Weights of a small transformer language model.
Architecture: LayerNorm before each block, rotary positions, biases, untied embeddings, attention and MLP in parallel.
Training: a variant of Muon for these matrices, 688M tokens, 14165 steps.
MLP neurons of a small language model. Each row is named by its layer, matrix (down: output weights) and neuron, and shows model dimensions 224-319. Each number is 200 + 20 x the weight over its row's rms, rounded and kept within 0 to 999.
A block is one neuron, or neurons of one layer that tend to fire together. After each block is what it responds to, as a language model described it from the Wikipedia text at the highest values.

L3.down246,163,241,200,188,223,211,207,178,166,245,188,196,177,186,221,198,222,228,198,212,175,214,177,224,217,188,198,208,192,220,203,202,175,189,224,183,188,206,181,211,224,160,243,223,190,221,171,216,201,173,175,228,215,171,199,196,183,174,204,201,176,193,199,173,212,200,197,209,214,205,220,210,165,203,182,214,176,214,170,184,165,230,220,188,154,140,184,194,204,167,210,231,164,171,173,189
Three-digit number chunks

L3.down135,229,196,216,213,209,228,201,169,192,171,139,214,172,176,189,212,203,198,216,178,185,228,235,168,251,218,224,193,225,189,212,196,200,223,228,198,212,205,176,203,221,232,198,206,201,162,191,210,157,200,203,194,195,171,213,150,229,186,177,215,179,197,204,210,203,219,216,208,193,153,171,197,203,194,203,184,217,211,154,196,188,193,186,207,199,225,185,222,186,196,268,182,212,170,167,185
Unit boundary tokens

L6.down54,207,203,174,197,239,200,209,205,214,219,196,198,203,200,195,190,209,209,189,154,178,230,211,208,182,200,215,197,180,210,180,187,193,208,201,210,197,198,239,179,203,199,170,205,190,213,215,204,206,188,197,205,207,192,190,176,179,238,179,183,193,225,198,160,201,193,175,159,209,193,215,193,208,224,212,178,182,228,214,206,208,203,216,183,183,187,226,200,223,201,202,185,201,185,176,145
L6.down583,177,200,214,220,201,208,189,164,186,196,173,216,222,180,198,208,178,174,223,185,191,242,178,216,215,199,162,237,197,222,199,204,200,190,213,179,192,188,204,226,218,225,178,196,188,185,199,220,209,207,204,196,194,189,198,204,183,216,216,230,170,201,196,214,223,186,216,211,206,199,221,216,197,237,181,198,196,225,173,187,193,220,197,198,209,256,176,221,222,197,167,206,209,163,218,225
L6.down644,181,212,174,201,236,222,200,213,191,161,192,202,181,188,192,217,208,199,212,166,179,188,147,160,193,193,188,210,193,177,202,230,219,208,239,198,190,186,201,207,198,202,223,211,183,210,220,169,227,190,205,204,194,166,180,195,201,222,216,165,190,170,193,245,253,241,197,225,202,197,164,187,198,191,207,206,255,196,222,200,216,228,195,203,162,174,191,179,212,214,192,189,214,207,181,191
L6.down905,203,178,219,171,206,237,202,204,178,188,202,212,231,202,204,203,197,208,210,235,203,188,216,214,226,217,197,206,179,176,207,185,230,194,210,180,198,223,207,183,211,216,200,165,195,180,194,195,204,214,229,190,214,185,199,207,222,200,187,203,170,192,249,184,228,213,206,215,168,217,208,186,178,218,196,202,200,206,194,189,197,229,185,179,247,210,170,194,219,214,247,161,205,183,211,202
Dates in narrative text

L11.down14,218,207,200,215,165,168,201,214,214,196,206,184,212,222,211,148,211,216,214,165,198,163,195,244,237,197,170,219,210,204,193,189,205,189,208,196,205,196,204,195,177,233,187,169,215,207,225,170,178,220,201,190,209,215,222,214,215,210,194,156,227,203,173,191,197,210,221,222,201,214,193,231,210,192,188,183,208,184,198,189,192,138,225,193,216,208,205,220,195,223,220,220,200,192,178,209
L11.down28,171,223,233,178,195,189,219,170,218,183,213,224,206,189,185,206,215,191,211,213,257,193,169,227,230,192,222,192,179,183,193,195,224,170,233,171,206,178,193,222,204,181,195,180,213,191,228,178,199,198,210,200,215,171,196,180,224,216,220,204,189,176,169,203,187,160,192,185,200,188,204,181,184,208,218,197,205,190,187,207,219,243,188,210,217,176,180,246,225,221,180,206,240,200,213,223
L11.down69,211,217,184,230,248,195,234,196,175,167,218,150,205,224,195,198,189,194,202,227,161,188,186,190,228,189,183,212,235,158,182,177,210,199,216,184,210,219,200,223,214,199,194,215,208,190,194,204,200,203,190,214,197,206,201,218,165,205,191,180,193,207,221,214,194,153,224,218,211,222,202,186,199,186,204,178,199,222,222,196,215,179,208,225,201,236,193,207,187,190,173,228,193,175,197,167
L11.down98,208,173,179,224,206,200,214,206,219,216,232,186,213,215,139,188,177,238,229,212,251,174,226,219,165,225,181,201,207,202,209,224,203,201,169,222,198,210,239,205,204,160,195,198,218,214,180,220,204,216,206,198,181,230,236,225,192,186,228,176,196,176,208,225,166,178,216,190,222,211,169,166,166,194,190,201,150,176,174,189,194,186,198,191,197,194,199,176,180,196,191,212,200,199,192,167
L11.down110,200,224,202,209,186,183,182,205,198,217,171,177,175,221,215,189,211,203,209,195,193,228,222,162,192,174,191,187,197,206,186,199,220,210,174,222,241,187,243,227,218,174,202,161,203,200,187,191,207,167,208,217,218,202,186,215,202,186,186,212,192,180,186,209,205,214,215,198,192,208,205,207,211,157,155,176,164,204,153,176,208,167,209,171,191,188,232,211,234,174,221,215,166,203,221,201
L11.down346,223,222,207,182,249,188,200,184,175,216,232,207,184,195,216,209,186,177,208,209,177,242,234,182,157,173,167,228,191,193,179,243,203,245,193,216,183,232,167,203,196,189,170,167,180,208,235,238,227,205,201,194,191,213,190,217,222,186,217,220,190,213,223,183,204,199,184,225,206,192,242,177,186,201,214,193,204,211,195,195,217,215,182,247,250,189,226,187,188,206,184,221,200,256,194,195
L11.down384,183,199,179,228,185,195,183,239,171,191,191,229,193,203,177,189,236,219,206,232,202,210,211,193,207,185,216,246,197,206,172,199,158,185,212,211,218,234,168,191,187,197,184,223,181,197,179,225,177,174,212,207,207,188,193,183,193,178,210,200,173,182,202,195,217,211,192,199,180,215,194,219,217,215,216,211,219,218,207,218,224,255,192,199,200,186,196,184,184,220,212,206,217,215,176,199
L11.down478,208,182,210,179,238,230,221,216,191,167,181,170,190,195,244,206,241,202,202,234,186,200,214,182,192,222,182,178,243,229,194,235,177,178,201,198,210,196,213,246,198,190,187,208,222,179,193,203,207,190,209,180,193,188,185,201,230,215,183,230,217,202,205,191,200,202,182,182,190,215,176,164,201,199,175,140,174,222,195,170,199,202,192,201,218,152,186,196,183,175,193,206,193,224,229,201
L11.down617,214,247,209,208,191,182,193,187,202,224,200,232,170,190,195,197,205,189,182,216,219,180,213,158,211,201,195,203,201,178,177,175,211,209,216,201,225,216,201,225,205,226,174,178,158,160,239,199,222,180,225,185,224,216,231,172,176,193,176,225,197,208,215,230,230,174,179,202,210,233,215,208,193,221,195,195,180,175,219,189,224,149,214,217,227,208,193,184,194,190,219,213,160,194,213,200
L11.down622,203,214,195,197,186,158,236,200,229,228,215,179,232,216,181,173,218,189,214,216,199,176,155,208,198,185,196,204,216,199,180,190,186,214,169,200,197,203,210,190,184,158,215,212,197,190,166,150,218,227,209,212,237,162,201,216,207,217,152,191,177,186,180,189,176,214,218,219,233,211,173,170,194,208,169,172,213,198,171,233,225,229,207,180,186,200,184,210,188,196,236,198,206,190,154,183
L11.down686,210,174,227,191,178,173,233,185,228,204,170,199,205,175,190,234,223,198,180,188,220,224,226,208,250,225,190,229,214,200,169,194,179,205,193,230,218,192,219,216,217,198,198,162,188,191,188,201,221,201,234,196,181,222,198,194,207,181,186,178,209,182,236,241,203,198,203,243,183,233,189,209,170,206,168,221,170,214,204,228,199,175,203,163,172,208,241,205,201,198,173,207,213,208,183,202
L11.down853,206,192,215,193,152,162,176,204,197,214,225,197,169,199,259,217,215,186,201,188,211,208,180,203,155,200,207,206,167,232,192,222,217,193,206,186,232,189,194,220,187,215,178,228,212,191,213,198,213,212,166,168,238,186,228,186,188,185,202,252,220,174,180,228,226,229,187,171,164,202,189,179,179,193,201,187,191,193,194,141,193,223,216,174,190,191,182,202,209,176,227,163,222,186,235,213
L11.down884,193,209,204,173,157,197,245,213,187,138,213,237,264,212,227,199,253,191,224,204,207,250,193,199,217,174,181,226,212,180,220,217,182,224,196,207,215,193,198,165,183,236,196,222,189,170,174,246,228,193,230,230,192,195,192,178,169,191,201,209,210,188,219,190,227,253,186,162,220,223,212,200,214,192,180,191,176,193,201,217,194,222,204,208,213,249,172,190,189,218,213,180,184,184,164,201
L11.down975,190,211,210,184,197,177,196,215,157,196,220,241,189,233,180,195,238,233,198,200,188,214,164,250,200,165,210,190,202,197,177,185,187,217,219,210,163,172,196,169,214,188,165,215,163,221,180,207,186,181,200,215,158,221,194,201,216,167,220,181,216,167,232,222,220,193,169,155,206,208,221,219,205,205,187,219,182,215,192,202,238,205,216,192,209,239,212,208,192,206,180,228,203,201,210,166
L11.down991,215,175,169,228,198,197,164,215,221,214,200,234,192,233,202,187,217,234,188,219,166,221,212,190,200,209,201,206,179,209,214,227,157,193,176,162,195,235,195,194,200,233,215,182,198,178,235,207,182,242,177,203,214,198,210,206,181,196,176,209,207,189,207,218,210,228,203,201,198,187,220,234,227,199,177,167,208,202,188,198,179,206,203,187,221,221,203,234,208,184,232,194,188,178,201,212
L11.down1001,185,189,187,177,179,217,184,187,174,228,183,169,225,201,213,201,187,208,210,220,194,184,199,199,199,178,205,205,244,200,185,170,183,176,208,200,201,216,191,196,193,205,185,138,184,188,164,195,188,202,152,191,221,188,218,177,185,196,231,176,203,167,196,190,215,196,209,194,191,180,193,239,235,228,227,177,187,199,202,165,198,185,212,153,233,207,230,191,205,177,157,223,196,226,215,212
Year prefix digits

L11.down15,201,220,204,197,183,204,163,180,188,204,220,201,212,171,190,192,183,184,241,194,195,196,176,167,210,207,187,185,213,229,207,251,203,184,165,189,193,193,194,179,213,190,211,152,188,200,217,203,179,239,218,205,262,164,191,191,217,212,216,219,230,187,170,199,225,204,229,209,170,177,180,215,222,206,211,190,194,205,195,180,186,177,196,172,196,204,182,190,224,158,229,243,203,190,218,206
L11.down123,191,185,190,212,188,200,199,210,189,228,198,206,231,204,183,197,163,202,192,206,215,158,181,178,201,205,183,215,203,241,194,234,196,206,220,200,240,199,163,218,195,168,194,183,223,219,219,187,231,250,225,197,181,220,197,201,190,193,170,227,191,227,204,184,205,180,244,248,167,226,163,172,184,221,208,183,166,199,174,175,202,187,194,167,186,222,204,243,199,203,224,207,194,186,219,184
L11.down173,237,199,196,197,220,211,215,216,228,188,231,157,183,193,185,182,168,163,237,212,163,225,186,204,225,219,201,197,200,194,177,164,215,171,216,189,182,220,203,169,205,182,174,198,232,207,220,231,198,221,200,206,195,208,180,219,214,217,190,218,209,202,189,182,142,209,197,200,220,182,201,198,223,228,196,191,191,213,207,214,177,206,189,193,175,219,210,201,205,199,200,159,148,179,174,149
L11.down271,203,183,217,214,174,206,202,253,211,223,212,202,192,197,228,192,211,196,190,177,195,218,199,222,180,188,209,208,188,199,179,228,199,192,207,186,273,203,244,169,197,202,180,177,185,219,221,202,195,174,201,188,203,184,184,180,199,209,212,272,215,152,187,191,213,221,206,199,170,198,189,220,193,197,198,176,204,214,186,198,248,215,194,149,207,186,187,161,202,181,211,229,209,190,216,225
L11.down292,202,202,202,175,214,179,227,177,196,179,180,213,211,194,211,200,190,173,181,214,189,250,206,229,212,186,218,204,188,173,183,202,181,190,212,205,220,218,218,229,207,224,210,184,226,203,194,182,158,197,233,217,200,184,180,196,221,181,167,178,202,245,174,207,228,211,174,192,204,168,203,164,189,185,191,217,189,202,178,190,178,194,191,189,217,195,194,187,198,194,243,196,204,190,194,199
L11.down401,185,208,185,193,198,188,242,172,180,191,195,205,213,177,192,188,191,196,185,193,203,224,218,213,193,197,200,198,233,196,212,181,174,215,194,193,182,202,249,177,213,181,215,167,209,225,186,193,208,199,204,206,194,219,228,264,207,184,197,202,211,203,191,186,231,169,153,214,185,195,222,189,213,208,190,222,221,184,212,171,182,206,208,203,204,180,161,205,196,204,258,194,209,198,197,222
L11.down439,207,166,200,235,224,218,183,215,207,177,187,229,246,193,215,181,180,212,219,200,202,215,211,207,205,202,195,210,223,204,215,200,226,215,183,188,158,184,167,170,187,234,221,174,204,179,209,183,228,202,227,219,163,218,215,237,193,190,215,158,217,206,223,222,189,160,203,209,169,197,182,172,194,196,215,228,232,221,207,170,188,207,219,184,207,200,239,201,221,181,170,220,202,173,200,205
L11.down462,197,206,206,217,211,195,195,256,211,219,216,184,203,178,218,213,215,186,207,209,178,195,201,163,213,206,203,201,207,193,207,207,213,188,186,196,204,220,214,180,174,184,208,207,211,186,193,220,202,210,191,194,191,205,238,219,183,230,214,206,212,247,181,182,196,231,206,191,206,232,178,206,232,181,196,198,214,161,188,196,209,203,190,191,230,192,200,218,190,225,204,213,233,191,219,227
L11.down486,175,188,194,205,198,211,171,203,227,212,251,192,210,217,190,190,218,181,193,193,214,185,219,237,185,186,190,202,235,182,205,224,192,185,213,215,211,201,203,196,166,222,213,210,229,188,201,221,186,214,202,202,205,158,201,207,215,185,237,204,211,189,197,163,209,175,184,193,185,225,235,204,244,188,195,186,199,209,217,233,191,215,196,200,186,206,165,210,184,191,225,202,195,142,169,189
L11.down511,222,225,191,195,235,196,189,171,189,194,192,245,215,182,237,188,225,227,243,217,233,171,197,191,204,217,174,203,199,231,198,209,186,207,218,196,186,213,188,200,206,169,208,202,182,197,219,190,204,158,193,199,191,204,175,211,192,210,190,190,202,180,188,154,204,202,216,177,203,211,212,202,215,192,217,214,195,178,208,204,213,210,186,193,199,199,201,208,196,182,221,206,188,168,202,182
L11.down515,186,201,221,227,190,214,210,167,174,191,181,231,198,193,203,209,219,226,191,180,212,179,198,203,181,240,191,211,223,217,164,212,219,216,225,187,221,185,204,196,206,180,215,229,161,172,206,198,196,198,206,174,235,209,188,187,229,201,189,196,203,210,166,218,205,211,193,191,206,185,200,203,167,189,203,235,181,166,235,206,205,193,188,185,206,195,191,215,201,229,229,205,214,187,243,172
L11.down553,209,193,201,194,164,164,184,217,258,187,201,190,208,182,234,193,187,182,194,197,225,179,227,189,163,213,211,218,202,186,187,196,213,220,214,206,205,156,177,168,197,189,202,220,160,201,207,190,170,213,201,204,210,237,164,188,199,207,170,184,186,185,202,192,199,205,220,175,199,209,186,200,238,204,189,200,192,230,209,175,225,170,169,180,191,218,196,196,209,234,196,193,202,196,192,191
L11.down924,209,190,182,195,154,202,192,220,188,207,242,188,213,220,256,176,214,171,190,194,203,193,208,179,191,201,199,203,167,175,188,212,206,169,210,232,267,190,206,212,206,215,201,211,213,158,169,181,201,167,224,208,176,203,209,194,158,154,197,214,219,214,199,212,199,214,228,204,202,177,191,183,220,217,188,170,214,172,180,192,214,226,199,211,202,189,194,208,202,207,189,181,189,234,228,234
L11.down1045,193,204,188,215,180,214,178,194,215,183,215,225,237,219,185,197,216,216,189,181,205,220,199,238,201,222,223,213,176,169,196,199,226,169,235,189,220,190,205,204,217,211,200,195,202,224,200,191,211,194,176,207,169,194,187,200,194,199,191,201,222,171,210,224,195,203,224,179,231,159,239,190,244,219,207,215,207,201,177,148,231,198,183,212,189,218,177,198,182,204,222,223,229,185,185,212
L11.down1109,216,204,206,196,230,233,211,213,167,201,224,165,184,166,212,186,189,206,206,190,199,217,217,192,193,169,216,181,214,216,194,216,171,214,202,197,179,198,209,179,214,208,204,225,223,154,188,237,187,221,177,203,183,215,213,171,190,163,213,167,171,175,216,200,185,193,218,194,209,180,227,222,167,201,208,230,224,189,226,227,220,174,189,200,183,194,197,193,188,202,231,211,200,175,150,199
L11.down1112,186,195,184,186,219,185,193,199,230,232,236,237,192,183,224,194,215,183,196,198,202,205,193,199,202,184,196,212,195,225,203,209,228,204,183,172,193,228,175,163,233,217,196,213,241,212,202,199,169,201,224,195,198,266,199,170,214,176,209,185,212,195,172,157,233,190,184,175,209,228,202,169,191,164,191,199,202,182,206,201,238,219,175,197,213,203,207,207,212,191,185,194,205,214,243,190
Transitive verb before object

L6.down141,203,220,195,244,191,183,206,220,195,207,194,239,185,178,187,233,199,215,176,247,201,183,201,170,200,204,252,205,225,196,191,184,198,205,233,171,198,240,192,200,178,201,199,181,201,165,213,227,215,170,200,195,195,173,211,165,202,216,182,204,169,195,167,219,209,221,206,194,222,200,196,235,195,220,212,220,220,227,188,180,223,207,196,184,199,204,196,196,185,197,218,197,211,193,189,205
L6.down276,227,208,197,211,201,208,176,184,208,221,191,235,211,195,213,224,179,192,210,178,190,185,196,177,227,195,193,186,210,208,178,243,189,193,185,204,220,206,185,203,219,211,200,211,194,164,182,186,171,189,186,207,203,196,204,206,209,203,186,218,191,180,192,204,193,201,200,184,191,180,211,213,215,231,205,199,214,230,187,189,192,201,176,195,189,198,189,204,199,200,265,158,196,194,166,214
L6.down333,230,207,173,211,204,214,178,202,198,206,196,252,211,212,215,208,194,184,179,187,199,212,201,209,248,175,215,191,192,192,198,200,186,179,189,219,210,215,188,196,240,222,204,184,199,137,191,179,170,227,204,185,179,199,205,195,212,199,196,216,189,213,193,204,184,207,226,164,186,173,209,197,234,210,170,204,213,212,172,167,193,221,176,210,167,189,207,220,184,191,244,139,213,176,161,211
L6.down752,238,193,201,189,195,220,194,180,228,252,182,214,208,205,230,234,186,209,206,170,186,206,218,176,243,192,197,191,204,197,205,262,167,187,210,203,204,199,186,184,190,222,200,202,198,166,168,188,192,200,182,188,220,197,192,175,231,203,188,205,166,197,187,200,196,230,196,184,187,163,176,202,217,193,196,212,199,202,196,186,203,231,175,193,189,207,172,193,198,209,222,173,217,181,153,189
Sentence and row boundaries

L11.down48,180,193,210,202,167,236,199,197,202,160,205,163,185,216,214,185,204,250,191,180,193,212,192,209,187,202,208,192,178,224,180,194,205,174,214,197,201,202,203,218,227,210,203,204,205,186,218,204,228,219,201,196,194,214,203,223,198,193,215,166,216,190,173,161,208,182,196,197,226,240,229,220,224,224,184,205,230,185,174,211,197,183,191,203,184,195,183,201,182,231,162,215,185,207,202,225
L11.down57,206,216,185,206,234,223,193,219,177,177,218,176,202,195,222,221,184,185,207,206,167,216,221,197,173,207,197,207,189,230,189,151,202,230,149,227,168,176,226,217,222,170,245,220,155,217,207,186,226,172,221,186,195,179,220,199,204,193,184,200,215,196,213,202,243,200,212,204,143,202,212,227,184,202,217,196,191,221,189,174,218,220,207,194,203,222,168,172,159,181,189,187,224,213,196,214
L11.down114,185,230,214,214,152,195,226,196,182,181,221,218,188,208,211,211,173,219,179,208,170,198,236,215,202,156,223,202,197,222,200,226,206,202,191,191,189,217,232,204,195,228,199,205,175,185,255,237,187,192,211,198,211,211,207,198,207,207,204,199,202,202,195,205,211,218,197,162,181,238,227,241,179,208,188,191,217,226,204,221,185,180,203,195,200,201,231,189,175,208,169,225,241,245,202,171
L11.down488,178,220,201,176,230,234,215,222,202,215,183,148,171,181,219,177,235,197,214,221,197,180,213,193,159,204,210,216,210,216,182,150,218,224,215,204,190,165,241,202,205,200,205,181,224,232,220,204,220,195,214,231,174,200,189,201,186,196,194,226,202,209,210,195,235,164,201,210,193,185,222,211,181,182,192,213,222,185,225,219,187,189,232,186,249,199,166,202,210,224,185,201,194,229,233,187
L11.down491,206,193,234,217,212,194,228,193,222,177,195,210,160,233,187,199,231,202,203,230,194,180,194,199,174,217,216,208,206,201,192,191,207,219,190,214,175,203,185,204,191,207,206,222,164,198,203,189,220,180,168,199,234,215,219,248,171,191,198,199,211,219,217,208,173,190,214,225,185,216,209,217,195,192,190,227,201,194,222,214,229,228,181,185,206,165,209,179,189,191,225,213,191,179,188,236
L11.down572,179,195,182,210,204,195,230,168,178,169,196,193,188,194,177,180,210,209,230,205,240,199,231,203,187,180,226,185,183,186,238,199,223,212,224,198,173,192,203,195,210,232,214,210,171,225,211,191,210,209,212,190,206,206,222,193,207,186,205,184,207,241,220,209,196,202,191,238,219,240,183,203,190,200,200,174,186,196,179,219,165,209,202,196,215,189,204,198,224,199,156,210,220,202,219,220
L11.down625,190,174,209,222,199,174,190,191,200,178,180,179,187,182,203,208,224,214,193,212,182,195,231,218,179,215,171,189,217,188,245,206,198,199,198,204,216,206,195,189,167,220,167,182,192,198,192,219,205,221,219,201,222,192,200,207,221,215,175,188,243,212,228,215,213,209,179,192,200,238,197,274,221,173,181,213,191,210,205,211,195,178,180,198,221,221,202,200,188,201,164,254,195,205,207,199
L11.down632,171,186,202,189,196,234,184,218,202,182,214,211,196,204,201,192,208,187,224,200,231,183,175,201,217,221,226,191,199,219,204,209,174,194,201,196,189,197,202,178,212,192,189,211,180,201,207,200,211,197,220,180,225,191,185,230,150,194,197,204,238,195,212,215,195,172,187,240,187,151,245,178,163,236,176,185,185,184,197,186,242,198,213,188,192,191,175,208,226,221,135,219,177,198,213,217
L11.down634,194,196,196,195,168,214,208,184,231,227,202,180,149,193,192,169,196,229,212,209,205,211,218,214,186,202,203,165,210,200,199,200,192,174,212,236,179,229,212,177,204,186,175,199,205,226,205,200,199,193,223,162,219,192,171,213,189,193,213,202,225,156,196,200,158,170,177,205,203,167,222,176,184,203,179,206,210,202,197,234,173,236,223,170,216,222,173,171,209,198,211,187,194,228,188,217
L11.down664,159,222,198,218,211,184,209,183,169,179,176,152,204,185,163,227,190,239,229,205,181,205,208,197,182,228,181,195,202,188,196,176,211,213,186,217,179,187,208,216,211,238,203,177,166,219,176,204,229,228,187,199,200,196,194,216,158,211,192,191,205,190,230,199,136,192,197,209,187,215,204,213,175,195,224,178,181,159,209,212,199,153,186,211,185,202,219,209,211,209,174,220,199,254,198,229
L11.down773,176,203,186,175,190,197,237,201,187,210,212,193,162,218,208,190,208,199,204,241,201,193,185,213,199,220,212,229,190,233,196,158,184,199,200,194,185,199,177,183,220,154,212,203,216,226,168,207,200,187,231,209,182,197,237,209,200,172,199,195,165,216,205,200,202,175,195,189,210,228,223,189,178,174,215,199,161,192,217,183,202,183,244,204,205,196,201,191,245,219,175,248,198,185,246,186
L11.down917,155,201,196,167,206,203,219,210,196,211,218,172,201,197,175,176,193,226,204,220,204,194,175,204,180,209,202,195,223,221,207,210,219,201,188,215,181,182,233,217,205,180,203,184,199,186,212,210,205,196,220,185,202,204,190,259,198,182,179,166,201,180,190,172,181,217,155,255,179,254,201,182,215,202,216,194,176,205,184,194,235,186,219,196,188,200,205,213,229,214,192,260,236,209,224,230
L11.down1020,216,188,219,163,181,181,187,167,210,180,200,183,219,209,220,215,233,201,181,207,201,206,220,196,179,200,179,228,191,181,219,184,215,174,189,202,204,179,236,175,224,196,181,213,187,183,259,223,221,186,185,215,203,226,196,182,256,221,197,194,231,215,212,231,171,149,212,212,165,217,229,190,197,169,191,230,176,218,244,232,203,213,199,200,193,192,216,191,191,223,162,228,184,195,236,204
L11.down1071,170,192,214,198,204,203,140,222,179,182,196,191,196,199,158,214,192,208,198,234,196,218,222,180,201,203,221,168,186,227,203,188,186,189,185,219,205,197,209,199,180,192,197,193,202,249,215,193,196,225,211,234,200,200,196,212,182,181,221,187,203,206,223,211,209,205,198,228,173,229,198,206,206,186,186,210,205,174,203,198,211,198,209,211,227,165,227,234,205,208,152,175,179,197,244,209
L11.down1202,192,206,220,209,199,196,187,219,182,169,203,164,167,190,214,186,220,188,216,222,207,195,217,207,130,210,190,188,195,203,186,246,211,198,198,238,199,226,211,210,210,182,190,158,160,226,197,247,222,188,211,222,199,226,191,197,188,230,213,195,219,220,201,200,194,176,186,203,223,202,215,172,221,210,157,189,209,225,212,219,185,187,205,186,203,171,195,193,216,232,187,213,178,197,203,194
L11.down1213,186,224,179,206,225,211,193,183,192,167,194,217,204,195,204,177,211,175,191,211,221,207,204,225,172,199,227,200,180,184,191,179,237,200,169,188,234,206,202,197,202,199,184,211,175,198,223,200,194,156,171,197,216,191,182,188,203,194,213,198,212,185,166,248,209,173,200,213,220,168,236,199,161,221,217,181,245,216,180,242,182,197,195,203,219,182,198,233,163,197,164,248,191,154,189,188
Row and sentence boundaries

L6.down697,206,224,208,210,191,198,181,197,198,148,211,208,173,170,193,211,195,185,196,184,190,190,196,201,208,218,194,191,194,195,191,217,179,172,215,181,209,235,187,194,221,191,174,197,196,216,208,191,203,194,179,217,232,188,168,163,208,200,183,202,200,203,188,217,206,184,184,251,212,210,215,161,200,179,201,225,174,210,214,180,210,234,205,194,225,171,202,217,215,210,204,155,213,206,217,169
L6.down907,189,190,213,166,206,248,162,166,163,157,184,188,193,226,216,192,191,191,135,203,206,228,236,233,175,207,180,189,224,191,200,217,189,219,168,197,188,202,194,197,207,205,207,206,232,250,192,197,188,235,198,238,186,183,213,197,200,212,208,203,227,195,183,208,204,203,204,211,227,182,204,201,201,172,163,207,202,179,214,163,178,199,191,199,220,195,187,226,221,208,177,200,230,193,226,234
L6.down1029,201,219,190,208,212,202,208,188,200,180,208,196,188,243,205,207,181,215,180,177,215,193,210,233,227,166,199,184,219,209,185,237,199,219,208,189,193,210,234,173,191,208,159,186,204,221,193,211,228,193,199,192,194,213,155,216,196,206,178,226,221,152,181,233,197,203,180,231,235,176,209,160,179,170,207,219,228,164,191,217,228,229,217,201,239,173,204,228,235,212,234,167,192,184,205,196
L6.down1261,209,211,141,185,202,208,195,192,217,157,221,187,219,200,223,201,193,209,197,200,244,190,167,171,185,178,201,214,196,190,190,188,192,212,224,182,172,231,221,199,197,216,207,141,193,192,192,222,219,241,201,198,205,195,225,214,193,206,222,184,195,195,174,237,216,210,231,248,168,200,217,216,165,223,198,178,162,180,199,184,161,215,203,190,162,224,186,196,182,192,206,201,184,227,227,176
Main verb after subject

L3.down586,230,210,195,195,219,187,208,207,165,192,195,199,191,189,206,200,203,222,169,212,219,235,189,211,201,204,215,205,205,231,186,209,196,209,200,192,195,220,210,181,187,172,214,196,190,192,230,222,226,196,210,196,198,187,205,190,203,241,201,200,205,194,194,208,153,175,190,205,225,208,257,202,245,207,223,230,194,201,207,215,220,198,208,156,239,164,173,157,207,238,198,209,239,206,267,203
Main verb endings